{
  "n_layer": 10,
  "d_model": 320,
  "n_head": 5,
  "n_kv_head": 5,
  "head_dim": 64,
  "d_mlp": 832,
  "vocab_size": 12466,
  "activation": "swiglu",
  "norm": "rmsnorm",
  "norm_place": "pre",
  "norm_eps": 1e-06,
  "positions": "rope",
  "rope_base": 10000.0,
  "rope_fraction": 1.0,
  "qk_norm": false,
  "attn_scale": 0.125,
  "bias": "none",
  "tie_embeddings": false,
  "parallel_block": false,
  "init": "normal",
  "init_std_qkv": 0.0288,
  "init_std_o": 0.0358,
  "init_std_up": 0.0412,
  "init_std_down": 0.0412,
  "optimizer": "muon_variant",
  "lr": 0.0063,
  "beta1": 0.95,
  "weight_decay": 0.0,
  "lr_head": 0.00411,
  "grad_clip": 0.5,
  "warmup_steps": 200,
  "schedule": "wsd",
  "decay_fraction": 1.0,
  "decay_shape": "linear",
  "final_lr_fraction": 0.05,
  "batch_tokens": 32768,
  "seq_len": 256,
  "doc_mask": true,
  "train_tokens": 449300000,
  "steps": 13712,
  "dataset": "wikipedia_en"
}
MLP neurons of a small language model. Each row is named by its layer, matrix (gate and up: input weights; down: output weights) and neuron, and shows model dimensions 48-239. Each number is 500 + 50 x the weight over its row's rms, rounded and kept within 0 to 999. Numbers have three digits each. A neuron's up and down rows have the sign that makes its largest values positive.
After each neuron's rows, "fires on" lists the tokens most often at its 100 highest values on Wikipedia text that the model never trained on; "fires before" lists the tokens most often just after its 100 highest values on Wikipedia text that the model never trained on.

L6.gate244:542553432439462510494401429529495535529584406558554534446583444450462432339540465522560513498482513482497448437516523476475435471448508470504507532433439513540458571428537429422457522509487500441534638482434457541541540524534517465482498432455540464492528472535490545587437485533579481465461469598497526409434480414493547485453527629523513532504541466608414514579408394511577504530547517525456492489415484508503400436532508521525448532423473566460538481478503574438488551488579446534489506512474578529506440497473536527451514528508487533559546541479450429524488388515526512603
L6.up244:488506519439457572510486512456545562593471368556427457454565503413481506467410462508507502481479418546536471442473419540427373520404463426472568601476433409546523568451517472524435560478601474427451473394483538555449527535490545523463569513574572505514492467542506623575444580535530447581495551555487572506431503490499498507329447589552482497563499592494534499519501446516494504534445469452412488510487472465502483556485500534437462510519509474467450578515456541466403483511483449471376514541524542560507567466472511482541440547545445481507472547505535546444544488468547539524
L6.down244:556484497568439544519558526504488457537467516523474540442518489402558524526483487502434539452505546483457480482523428486400531481387599509434595608498550566433511528477463482525493483408603427511456522443591522502400525524527510500396556455584498489430538467406593618528459547477519473558553448516417476472456493470498514439433543566511410481459466502554531476541549453419562464503468452446462472531542437430527541375482543551550451543479587501499447518363324510472526466557540487504496551497496481517530501438503519442595493490442510509546475552507543538491550580560521480515
fires on: "\n", ")\n", "})\n", "}\n", "-"
fires before: "-", " ", " •"

L3.gate129:488580482415477409474448483537421461556501522535461520361554572544512584515531400487547462481462506472449515568586452569560471499493434410461465514507538529602465484523491436561555557546508468525491562455460502497489519428444489489492501545504492593533405511465458540597520496408477493504463525519434502460553441550472441447506443443516464474505545557478488476458423369455510519492439556552500477533469457459415456497557522486519510409506460597509520555463557607515568533465560450502586525523465428438480430500519448517555545522512471476488438422588451527465435470500440497514
L3.up129:550494556558483543594522517511554522448481571496493448493554559521475600500462499427496584510460504482456483475558469397530510498502493516513514527494470480506403567516596489419457456447473541440479495561417544449544541472566515534526559484512451531453480517529438575544500479421501531427540580459406470477551566500497563476546514436509626512451390484449561479440522551450600517429542479431469498516462429475457476531350496514448517535523501522565516460520396469513509435461432460488406448574495527476449446503553412577547465587565496480543463531511442572504519472416475449557
L3.down129:511455481489449471564550489494534501557566523534526460351553471517561484459573500454553551437378560514566526524657511521565567503557464463447521594529481524521510553476486490584531425494525494536549428550478516462386450471493455456565502525455507564480492504473456505537607601524449514521500480593455477458569491541446512463546536492476430544517599558508448457410481450513507482566487508518515585548450426478420436459495485431443550488473563510491445488605543512555593457484550524568588514487418453516440463495433447476551468423466448469590593455572540515373542440491488465544
fires on: " |", " "
fires before: " ", " |", "0", " —"

L3.gate61:489539481516532441498508398499531520595571441468539528537469579476533510523560514638490429519536409566490544443562495470567497543502500574439470547479550538557533549489408513412487465547470481511468537504504415540551500494574444565485441518496498404398468553469645471497477423478447491464486460519482480588486559534461481599441591462612492553512505426542598525492550448489489435510482539457534453549506522522544438469498478481528503484527431428535542519469565520590465535519528570442499562468524481468433513570483456500443514506470511503482445540478545502470406586529460530481
L3.up61:536483536486414464510505522533492558465579485541561503535527532489372489441420480523450561453520510555415480501546509549477516469564427550503512611436497455480521597582504520472488494547486391456464526533504513526513431507475412465480491530539460456461486488517592525472412492517281617504562488515542396484552510415492532475544582356499473478541569472541517533472527522458495494527548443502542549502524550484588514520555564507573597499481465481506515467505504552423532522487529491484413552449561469476498442482543585579491532531484473493609469491533565511475481516485455485507
L3.down61:417514507366512488436492493508507510459463512536627475472579510529575509527495462478459460527514515531501556574485428487476567573505582481460458510357532497469533554538456478480490519550429505481469498528447561431556473545503588478536511473486474450493559478539542449537507529455658548433513470509427511513458519518447462455524548573483613437547482460504477413356494444493684519471522509479484514447455487531434474550446552548528420524483496571431589581454423505616462458541557416511460419461473508525459560526489473534559529525496545592570483456493442485430452510521463492578
fires on: " that", " when", " so", " year", "==\n"
fires before: " the", ",", " he", " \"", " they", " that"

L6.gate656:460580401453550483556474576604515509499538428551582524442602474542502461588545494406462486431511545508516404464428438505500475531472556511555538453556501503513536430448425469560538500481559576471483551532450484439508518498565470517476457558612559482566609575538516514532516563500412553484406516612534438520392507502555537634468517484516524526476430583483526516499537480567524516489596434528540610554451488505502448547479524494430530549465480565578445575414525484530465374486603521428487493530512514474568459620456537475386548491415451519474430555492494543464483538475491429515
L6.up656:550547546547449472484475422487486446428512428464521594403533512496469541485450433488470458524510451459572440529562469484505481532491509591490576515499439528523383399564452468511531455529459490429483517547442565490425502374507555418459444435558557469469631514461491408482529492467449467489461498486449546388534491588559512429479460539438518499497508602446551483525515441510525504509556552502494541447424445480459512468511423488502518502434520456463508625488389504474460554398467408477535438421507437509457513568485476607484477465550570522397630447520451537411427456444511567453
L6.down656:572553562584428476442412496558517469487497542505549619497488463423600467559395488516532507563513457499514619529465433549466473557492588472477540481623454503466517477504560570497470442489439555451489538569520437462510492559406623551500501546463462462490457508439483488516547555435500506498599526543547517504474551530516532522473476494533473475501495567604564501412540497598577495497537495485477502468602517441503525548465584471504539447505518523551474546454479511496521494505501464529468443537521508454433571601448538466492505401520390435586412391472489449428497460411598448410
fires on: " |", " of", " ", ":"
fires before: " ", " $"

L6.gate154:431523440566490432526461423459424553467540587607550535513595557441492451431500579566415500503393433581549451486551467459515531431516468518506465534480567447483508564506400491469463509590509411586591447517450459475498462494480490537515468562512503507488446568510507550571461544406523518438502485537500490452562507550490475430418455504596489520475407580473484531435476482559560581536479486416538404510441428493510526477486585489378449511579473547549550491517553490459440471486550358525536544487478433517530579526591510444524459432550454524542466524576442514519525515419527485417
L6.up154:481515429425541437464481517329466526521448559513585480488526513525512572459520538476444480587404494531545436492554516452411484513480494448519470512478508492503471643549494555474541517577544479534459459459442466529519523532544498621566468518496520518505621524441444538542492567447555412497512445462486475479528497529513556366469493397459451465485478500526492533510550473494509561536420634541552552421403514496523535508545501478536410533467574501436519529494458553454450398524569592488403550594527456447462442499556545533492392506465412581467525501494609492484483390442541543489
L6.down154:561499521448541485522461548493410537454473432511524544517498458458502499423515484578435471473448561589518468496392572481585444507451442516497431510467600442493540542551521538475514558590520465483379540562508519463640494514553496473547527516411480441549547569556386489535478456465487471488525478466338562547453551518517603435467489438448561475526496501510527559476442523512494516522440465414521542545480481536521523520626460508510470557543625579462598581384452582518492473451503524537455470555449462436464433481421494550501407497447447531464543534433559416531445518467508539527
fires on: " |", ":", "1", " "
fires before: " ", " |"

L3.gate367:456484459536591432502550562508504473486455503470633569528479428482483378511546513477558513444490414467460527532493498499489525549551547526570511538447502465465595472488519533534546410499482477527546414407428466461540519478603459514517435418613474602436516434592521519529499390468489515501551531533474505420490561526540578468524547538509499461496522471441450496567525554537416523448556574449436426479553521467492527489521520528504493402565516517507452509564552593541543557547489496532529505464431552403551508492542492475589427458512419571495539490566463572547436496408497524491
L3.up367:450515523467488566420451492535532460477484509459498539440541527552602498519403558491580569535490585467484526626475429577362510561611478532479497371496409401514578467440502504436546395448506411494552498555535588468581479555514496472471571504499502519533509540519520527486492460573614520470484564481429534430604503527424507450444479485396432535520458573501423460529540589479636539424565522483518483512485509569467495467456421467569466526558547457507438442476465477439460511504484502378463487476524504545556616549474530621491569476488496534479512452392503418484481537494543507517
L3.down367:570505516683509571619472568557391577506504514475572486471519385459439409446489381430440463474583481441513479562558565467485536504485451552623379549568503464517492518452468498502552488533518509483492494370572478491481503555554491531449439416589502425425508503519496517454484416482416337550579475523471463540493486555527577420455504511505587505504552529513498536429450546525375505506549458444429526479509511502470488506518477477462543373482594544477489422521543439502540528485415463621514474521390513472521517451511448497542529615500494490485423476550511490522563515452490565556
fires on: " ", "3", " '", "2", " A", " One"
fires before: " |", "3", "2", "4", "20"

L7.gate223:517515485543497568546544476425560441489410507481537516463520519474458567526421480501498493492585456410463425504554481543473458502556428512496401521499455472564541483505469546394400469616496534468507503455595519411482582468429506559490544533484491506475581573572576545462471550517577515432497538434543453519344473471466535547674495544431535531395511518455477540487613491430448518468569454503474505553533541488555492502517533496433536464552600519497483499502486582544440550570523527543474529401462497422553483455496506497468596511505498470515420549517439480426496498447548517505
L7.up223:514507474525609497486458509457595492436482504467570498475441549432503567501555496519471541485520432638454564482424518539478480326538528519562501511513485533502518431480473535454572448492531556506464527463423500495532473451415469504516499411480544475457521550563477475581497498491504453594533470516420486530430521440500517438485507557478369542435516474452533515555504488448504536428490478460518444494494555514453480470485521467632539506523507530485577527453490488467446449522540457559530467441535477542521550496478534521532405588415535497552394552516501483461592571543468640538
L7.down223:560493448528527527451451486489581516483487365531494452514509582530497494485546489448612487506418499505526432514379457516563482472526530576422455463553409555490454517424528499487439383453441467461475450478503527429526467495510563469547436564548474448488514521512503515462526492488424421446467424477456497484512532504455549512540516457528444545636575582489506439547427497435559529518423427503523494453418574498506495502521515484537507467464463489511557481515562521428500430524537510563470470545516488571553560519464538476444453479473536432603495461497471441497569454580458702559
fires on: "\n", ")\n", ";\n", "}\n", " UTC"
fires before: "-"

L3.gate576:474450413426504515523414446610494427430434412474592464475501561463527421567507521499525425442539536480448545507410512445500556528499521528385551493465572490441462481571452540472503477596468496532496495452557475485470418511525373554547505500537520446511565606560397633503514470502558421547541507492557432479466556550373453447505547465543432524550541511479489487510463420518416533540487481595496504497554460523434501482399520500428418540477588466430476496548499517446427480535490480528443517534514402490550451510437449491525549508497524475557560540362431545551490417449425465415
L3.up576:435444442499522501560383497524481460508440445534552499468494451508508457510409484499539523516541552456561518445580458546518514508449520547460550478528544483462416513462484498462517494560564487572507492452526456444468493458445398522487496479410509490560487586445498627490559475536483505502506396412530512517568534503558533525505520571640442552548472445465509533532493494433396516560475529494529435583534436440540467527522447593437513517457489586513507536503553497497477473521466534514525558492517467480488470520481407420566485529448466489429535448546569445518366435392429494464
L3.down576:505479513473580496431487543480578489423563607548491512464510530460509542501526546592446557473439489591489451516478456566500586467535533419428506567508468547544545514498506499471516543431482512492566445441452452546502532470523516526465459501509448415454454427504600591492474488481474450534498477576508631541513441461537484570465520491448563427488545524451488414547532493411521504447531548513517493550545428505500494501579494500492443581558569419520467599497476486520566434474498508535397545546478560555519499499548500521437371464535550497436549452581453516442479562459552417420
fires on: "2", "5", "3", "1"
fires before: " |", ".", "–", " (", ","

L7.gate311:467474456382546557465456588464489493485370486508491524497568604450478469523386474564463487561557547425573496584589530452523564535539510484479545495539586582512508432562491543559467535489542479522453469573511469495484525473494500466500502453443424466541586445564470450498325446527484452487541425533459551534446555569558498389473580469505465522490567531452558548439533509469540513489451551543571366516477484496440478476427515533471465479593521545588482501482536544544489490571525393525500412486501502467574533549465504650466537489513481531475469526582444501489531416567513482535
L7.up311:579433574551431505495453465412484537454425556547556550509505495576521504533500485520437459577452584500511541512593454468521492505542550464479538491544487503470467584594496526495578432538515573467523468445505458514413451497402463485467482474572462507494416510506588454486447489510435497384416456559455526488506527489523545506527527418526542530518522481451517475445485483500619586533589439437495465431408527581537482490513402490472458523492462420441539568505576495571522477494554469531465496573519518425447415422469476516536442530458398503538429492499413578468521533429512472525
L7.down311:515476419581555561460487551487542431538533439492557546537486563519515522522471507584467459491496478524535439538446411443499526436485432516513563480471630490480558397434445506520432515469415528430432529630534512479492555468620545507582478528572480427463604562582592531463513499601557531445604544421475566536352497584502482475520542568596510429512555580553554435514492380511515477430492542546512460415523386544464473488472478435465452471470512475487521508497476554496500459542495516531507424485506480610510497519437528584502566466504561512489545457489544558441512535511520493534
fires on: " |", ".", " to", ",", " and", ")"
fires before: " ", " |", " For", " and"

L3.gate702:572487482493436520447493461543508501485450501537543484479498536538525521515578463518532444579439508430564524442494473498473538574513442441573552548515531519477488480420470506574460441477558553488495467425556505568532522593559533592555452478537553472561510468515413540445485412524487509451554477531580459439502536592502510559456475532474538506507457464494435509504542496414417505432501544537513492540552433528455527476468422466439425484451436419434483469482639614448527565437541501570551563579539384525584378412569369374513527425458478475473535521492611507492491501483416568445
L3.up702:437536567498445633498488482533440493472491386431578440457543546418463526470563495567657496507433493487458484525463523418393520403555441502470590520493487448480474516457534552492416484495428486568527486555500501489550467547502353537417523558485494495471524588477475484550480463585501500472502544463551620467528512583506470492573500481604471496407490529506483543418479525434557544468548468498455433543503423501520598405537549560447504452523551530473427417470483425427487503501507494514506460508499434572423355518519525397482519553448528453457529603471482526495536529469531511490
L3.down702:573473498431448519493487521512506525494466557482509501450517534523517532498451522558526547490436514552544571470597487535493594456453473516448484526482463473456519469544460549547544548484493559502553438458518531529373492534522600539650475545415478427635465415494582571523520409534477481452530503532465466443410535588512439482519499532375453467474570551580555468509490529443419485483498588609541520456609477577499461550543459492482483501544529484434534519487583607485523507502535578430464522607428432574504461554486445422540517511438498485485469537577497491477538486559413549392
fires on: "7", "9", "6", "8", "2", "5"
fires before: " |", "."

L7.gate409:482489555473560542516611479506406514501506423471493515441518529618515472516534472432541496555450522566434464566501446490463492503493479524410486578490487433480401572432564539468527436555523445434426524486456583489489432537528535481553435446456505488413561493454441469388550494531475429608512505542507431502434529487476560432443516504555532467573463480449489474536431541547467418479563468439577412477443425458477497567442431534601577497529530491542451453434580454509540411542462524455519456470519482465622564536394457484464415511565509504460434472490439447468468503506452496397
L7.up409:518514440511455502501518459492410510495450462468428451476436562515465438476528468497489408522474504478560459514450524499550424444464402468475450461468516473534414642453483503551561485491558583504412488468446553501583467510455527501489507459452459542570598438470534490495475447505510512470441531588495534490463547487539546499546544575564517523496536461431428564517552549518378402445532436480600389506477523505468543481520451477470445487407545378517451518631524551451540451497487458441555529530500567430567572455472531551490485601504533472513484464453528470479547426502483549455
L7.down409:400533367537477555469484489527502509539552528488455439478493466456559498554536531521518569475497473457511521439548467419481529406527417397509455549524507465548369520473478516453484588515530433532410471483461454449546490519496491525480454556452539490523476434546551498467498493559534535475473440457447504471533567557461476463507516420444509457488618560537470434552444457388533471564507431625534509459434494527607532501484493455401435456517537484562469498491399480534531481412586520545490575496544545571567558510498437466454603500477473531573552498531507494436510422477599514436
fires on: "\n", " (", ")\n", "),", " "
fires before: "-", "19", "DST", " Japanese"

L7.gate131:434562452519542447567504431517544423478426529443548515466478497457501507510537474513456449504495497599504428437483612516471469463515504478434538510531431527557511506455477509469460539509485493514478390448486549554450632405455455430510524549410527516510504468482573514480470526484448450475533532511479508474577566471422444462528466551522517519557487533613483465473533552525500503625492429468509543567591518465459488478426480572599495536497517490563516554547525580507536540448590431418507540488535512590351567507361452551410428473498446452520501533555440392484527481481488487556
L7.up131:502515524455509448577564515523465522433426533471525524468501438419461599509451472534498439474476532555539396557530527533533477482440451558466482553497410476577456497457430501558551519551523535407525508460456484512489517482436555416506503487596569535520476512501488406572404525551432454471476386511546445516450542507460445550506486480571498524457632433426534494497537593495492502542493412463468519490448489526518516483411477605603581477410516487472482466465557569528573486456555469329487532560556464474517466587531477441405526508493494442435518527463518428464474453566454470536
L7.down131:519619599560514540490405512570566450501500518389558524502444473473510480543525488548544437531392565475542459502425486409492512431452569532469554474443439515521532458491452518489441519537513476493452394537462521532572499530490591408489466556464509489477582445445607525556530578467461570487471514492433493462569530514437406527511587569544559478530513537543528454571561551450731591500473478469571467453568427455474550484413464476483510362400583523501537477498585501465583464508518507520520538556516453438452541475470477544448502506549543429603540520617440460509541488587507495564
fires on: "\n", ";\n", "}\n"
fires before: "-"

L7.gate389:476572466435415572527556589513580497475488526521543520420490488397464445549532592492486469509524496461526524518494472480559450498528525516461460543524398415475489444457574525577445444442447493410604492599441526578520454539461523573523571649503455466525449496506437463541559400543575452547521475446509555613486511591525570467469531513450557486481501464484447486444459422474484508603444507471536565535417461471450433451482473504467512435477512493538488602451538443404481471572480457419503518434411506432545608454456488488481429451496544473477434606444529494492626582513581569552
L7.up389:622567454514501515507538519499457547500514524504461503411540485422525442499587458459636533565461407508533486490588501584438488512443463567468571421482561528431482450530563490510584529509507570550543439491452534449540549576508594559525508517550465488505428484536491487560492504442514484519544525546414585506546527514436473523478573532422538497497525511436534454529508410402495530407512454504458555509486606476488498583431608535532513576472505530481433411476504549537490502492442549426487442476498560542511437450491518598457489499475467533504464498433466519468449616529502526556
L7.down389:507511472456541543471569464541501488483537541405446484370569498521569532519559416487562546501492422486509590460438494567430534584515471514556508445469456434497475483610478470557515509462593532487496602468508513418565518515509490496451424465426422487447548458530416385434416450445397498519540470461428478409500504456372415503513536525500522482530574487525590478491532538469492520572460428428516450482525515490466590592446524475548520484445564432510471459480454541556482503495536572616547500495479519496460485518429502487410539425518460534476583611460446500490451529515483499539
fires on: " ", "20", " a"
fires before: "19", "20", "00", "01", "18"

L3.gate455:548378536519482506518515386438492547410508409519496494474587438498583367494502602483553520533494512464492524527526538535522475512384564599450464538470472422474517455475470516553522475519527446486488581471451521497564488479518466562500488459471488428531590477516552482458517486537557565478501550475550487523486478522512496572406460526520547383527498573416469406539561436513598591517512479530472489465439431491390499493453491529465548511535551601438516591507491543494473501477463552462423495542451496483443528538505449471490529588428495461432499629449391460547549590437418550475
L3.up455:537505404474481496529378426469527504484461433582495455430458470535493433544459515496525515527462509399532443536551499500490459599497568612483497498454564490489492547439543452489519496610528458417499443466421551518457525608470409440485563559483453467413487482476521562543495478533549522588520554506460525573579554464552460472575520436542496398558453437515501520486494447434490488542564497528443430532439431512499440530438423448498509445475461579499599462480458539509476430474549456548577490467510496433515583546434546584473506612524505455453471490532522491477635533474574489384
L3.down455:564430385536505512550473489488459538491487502518508599477532507524528476477554545562486521468437417501421527570439567594482523594409564544456563517394568479579462590525534388538588568543517415507514495491447537508516454605502521508460538406511539476510557574559464472513423510527562527533526569421526503522452482583495521502545512495584483414553489488485474434484433461371418559452462503502471556522520403447505526484511556513531545551494530460532443528532370552525415476560436532554549416494486504457476463425476552497541570514463532433502547530463466451564525517495386463450
fires on: " |", "aug", " or", " were"
fires before: " ", "a", " |"

L7.gate344:532431469491477508452484521436438494383583484487525458436528525494494430448442548561491433429423527586460516530497473462523463516464439438492480420492583424528465545546628440430515462503623489460517512494498497501443490554543520516491488501565577436496506509510489509474498509450649538423491525521471531479566524523519498530554504630485518604493407544505494500486620467490504556587547347483452583493472450544521480522430423598544600563525511477476510479534500510484447514574422413479522585538451513596511436572465500454481583611496520439541479502509449474577584523546455513512
L7.up344:502485501491479567513501550543589472580482508477532481487566480488506457495479422570543551505469562490506487537503490553502409494467542604437561627433451516608555481509506573526516544501624517418509437440545476474458537436369485524512605517522361510455623429479470522535463564544546589482493427629558495478537414485541478437520522517540539508518497461564499516558523445430408612503448436418395475486640498432454439574489442535551538461447533549541495497498444568491528502487599485493570529536471587469453509442489461465499490457491557579486484482560445418431474436467410606531
L7.down344:501518513522542560485403477461580440544555551515471440479487537467484445549577390582508540471524434530494463562411498517532439392554481539526534553516434598517454449542601582539485462481587457470481501555416489579521498512446514529518554484548487482467506526480446508529533562519546533537570476449464563476501538411556457518450487418523582509537525536444493479589435462481385506494503531449445525486575543525446499521484501452512538574519397554524510442394436490428485524579586501508508484498376597441438602469424655506497420523536479559491438458402473438393500526484468609504
fires on: "\n", ";\n", ")\n", "}\n"
fires before: "-"

L3.gate407:578451513543433490480592521524575579466515483480436454485550453563470596613521436511462524433463440510459499548502490546505539541545488526550571567533422458518438501565451582631564460476477443401480462420400537540577518502530454409517452486488513466527541527461493474531498553536466463476600495550425533513518538578496547453513479480520512463512619498525398479450466570518479521506582531524490481512530482480616521500610583497504425519554462502507410435456425601507429468557425478470536533462464477493546463491431540574538433453521469570503482456437470479485436557467525521503
L3.up407:451519496544509456482520492544532493508476409450510484518480558524548543520562493513492556569505514530495556533516535472486335385522531512572461511508473530481461647500549564419527559456575480424469619474515448414486503483507506510422499503448523419492452521474509447487576592531515590461478476542477503494559447408571484468551491588439476456531461593568388459492450497425492468399533501500526533505533451521440460519551490523500540485475553451523554547516596480537481557529480535498540531547450459470495500509437575531488532523511384479448468578427499498524540500489421359449
L3.down407:417503425575446462502579513449540453500518487458518526467409563441489508552426506517470478515446546498556463447504462496531562428515450434598441504489538459557456512524461445507452486449500469533548519540430484577444527514471493469489450520437480452477532508462464546528506487482553498498545494421492482427445511582478509526542520427484489483419473530527472400500463486488408450479465522478582422439500518369536573540588529528566486561480577534561561545510560494513487405457483551394606496444472446507461485489479467511482505509530526413483427546454528562520540546537446485514
fires on: " |", "u", "1"
fires before: " ", " +", ","

L6.gate578:519498556441489518586499362396498561488554520600515523456488535526480499499494422478578448505368536490594557538405531541419507562512462494428488542480466576535501565478503433564536468516440399467475576522586503512511530437501473397437583504482604391610470431519555547596523482532450501501508519486523538556495564535429544456503474466498506560557578495457546412425552493477443548525492441456539534435481505506508486446624453521531542403463507563467470590472480586483440546494467470517516590486547506466421556465602519460543554471451494412444522486465474501501484485452457571527
L6.up578:471460472558553552421494500449539546468433566521399501481555486419458541473472527402472535472485549506486455523436482499453443552510510431463435465547471524576454534497617469498426546646530404473467569536529465504425507477472584577520560572530466565461624456511478578540543527425585411518542533502536595439518530506565619536478532480644606494510481467515462505396588450571403523534554409488437578500507508496468451477509589506499509484484450576465498525446559467519475489558534505538509469511446444494429610543530598495410472521433490397563448519635506540521495552438494480552
L6.down578:552548475435528464517464413503533488423484553477468515332494554445452569386447545501494502432432530467454512492444525499493481534573525468457396535483502531504404538562517512559506505546451469479438549508412444556511434464544525520469448541530579460540431513533610556476472534498539544505538575476408515491468427547547559431488471428608555452513425490444458509432540503387489594422505469494417506467584468499461474470539526530467627393520476533508526479518446579544468433553561457600535603472530504538454550508464545470479453469460484463567489560507394498524493543562542556542
fires on: "\n", " |", " (", ","
fires before: "-", " "

L3.gate683:469506509496459470432433487401495565609532530545443521490498588474518480405503477469533584578490521520597495570555553504490483499476423587497499474483421488490543489497551545579466576441551485532384491566362443516619526532460515488552526574506490460439454505498522440459430517484495486540450559453439500592578407495475507512486523483501546492618393517432511419411537524440506530587475526455345452448475459491503498508429543400543441557521535512509543524519468515555639504487548474559495527446470512527565608535504522558496505469387509558469506542492509538489584530509488534497
L3.up683:462469431457463487496360515467490575572455548517467509524577573547548595578511528547553503516508484510528489548553461403567581594533581621513529546567579463542500525514501526427437431520491453458584497514441518500534570529563483447485449514529484533486490468526488524572444496457479427476539479422434487474583481548521524432426479440512450460556432543361493421475516491510384460499559481496495465645502506594482523499454477575477522433520481484475426513476596473505520498485511532492621532550516543456449497480542472562507546506458453517414417540493502555423498497413391480475
L3.down683:494518484527491467516491447466431504639483554516481526479586539533538482544472548548454526558487432472499607493511533477542390628456543464529533520603539583471537482499494466360560518548618489546448508463401457430561483525577446425514407543562441568460537498488454522507464547489557581480515526513477457527515540574471523559492500439580475512492496536525438446424477527469372474518513424536428530505500477461515464543437443515427537449427550444546446487442531414453513453505478527435459478489425456396473556429454550596414498587475462613486444515564568457516521476511587505473
fires on: " |", " was", " were", " "
fires before: " ", " $", " Liga", ","

L7.gate579:535452592553553595423486524513534481614505482500527621468456482520495504395513472484452638517443572418525449460539527541467464493421479434456480466388416485582494505541514511579460521527588401584572564593503527523533597524494501432530526411496488473454511500595527543519481528545444481526400507404499523396458505539572449553554504461464598471445532468484527418435567517504505465465478474502522497620475496507475536428477522475520457516537527493438401541474524593502450507464447481548454476608540422475524486586499415503542505489484473457610512555416500517558510581421505576553
L7.up579:474432442540468468487442507433490539492501403551483540403499475539523531388544531457486526508510512522497548520475557500453577539448612442477447548534483585601514468552476482603495442563442534511495495497505391439496481589547453574514496503502507530406582468563476633467515419438575471471529515526600533402456447426535431514516553547526506471539597530444515532435496515481463493472529444431555515542475446488484491478415530500551479498465545469570533511447476451458399493548395472571584513549485451458473475485526550398495504448531492492501504497445506472562580430494526571575
L7.down579:546500484462498490411434461515416390666513533553450514481465548510468588517518428467513480469422492471494558554493548411429468463458556444469481501408484457548589449491441541484577519624562434582506513543537519465538512521628433460600494471531504447475465453502598507396497561460474429464538442462492568456485481471507480452518473506522587495530516616486486474450535533489574509428499457460554512512462493431458503508393457409536421468448660504452490452491443530474498502494500537448442564552479496488480445578559452490421419520530511493472499509487490511593479430500585579490
fires on: " ", " (", "–", ".", " |"
fires before: "5", "4", "2", "6", "3", "7"

L3.gate174:511413447499548531358514468487433510520440550359504493418510446461441495439450497511463441493536600567514539556537434401465375459452583584490515496514479456414538420507467481542467410526516533518476607522496459547475530514496564419445439534466443489514542473503523480598610530448476541447542491454494472569456543462558582422444388560501541471517488518524563563517386461561528523544507550475446512560503484527416479549527498585540492548522509411414474505479456486461452543480580527531622474487522573487486543550535424580484437456427378472546596470451433561493606452461497480478
L3.up174:478444546467568474530442474427420502466388486380486451456440592519570499477457484483479461535589435501533513574433421447566385570511511511494468511472421457491569454461503530507531482422492428498588571512550485540435513526481521486440506516491478556463571527461556479543528502450454472479469457533553465454455474524467587451507517466482507525454469551453442531522430526491562498463478468566568502553554562558525493523490536503485435468456524495452602390583519444566367529518532446497481597536607432468470388444569437566476544480428461421437565432438469523554457497563529533518
L3.down174:506575542525479423578488436506492497506507520481466489507544559473491543549510444485528486465585478466591641560482489473551520472445543444545467473620529533427475469519526559480523535494532509509454493474530545504360498492559562478544566538509497420434501423493533462464417507520523455540453462537527514551487484459528352492535519594418602516507495467514561473451468521507597400412518529599517446540552456573456514523502511443558508506575593511497541493428485447605475435526597506620599570550531521539511424444601578440548522554587498453572498463520510388564484499433585520476
fires on: " |", "H"
fires before: " ", " —"

L7.gate128:503548457378499552653551367614542538583489440489592465501484558419446447482494571582484575505516433547438391463488514527582508519532451404553488523415603530495552510445519419579492517559474485402490556512535416456556499542489515496474425482496423541498524519448648450539607479634528579512498470427508522542482544440539505528423543500506490395527532418501527514489487450519497469433475505493442537490540512479520481475483521535447481475451536415539404499509567568532453475610514413469504529476448456525509403516407488535455508526422466489607503503509491573453446425480398446540
L7.up128:492555460469461503639457529503402571501511559449467566500477447585369449520561592602462533493469503519563452505455509439466462583455540490517564563481565541509511549599483528479513557412504529481479435572436493417460417525462472448442480530537549474537424590509465518485476521524554563510510508441564549573492437550535482528510487538453490556476493485489572512430509494502496423508415566547487485445435504437421417537485522435605418532546540521410492521508530518578485539515522481519565539470564523456494483561487483511440532429472459455574516548525475429428493378520587492465
L7.down128:435460440449438465537486455611504496485477421537483429500602486466450488485541450490538475436481463472448471452573457636479445521509534503496502461410555508533494395467536414516534490550487486508478545474474447574542514525488574525527457455575508632494459406495459494474528453525556498431433503536591518523504458526466570438489550545482551439503543489366480505525519511446370445516459539500483563557506468518495382480494503504514578492497494527449555642492417581426462452518508449569506515516487424559502502454514495540533470504445548506491428473453541468503495517448508474409
fires on: " that", ",", " War"
fires before: ",", " the", " that", " \"", " it", " he"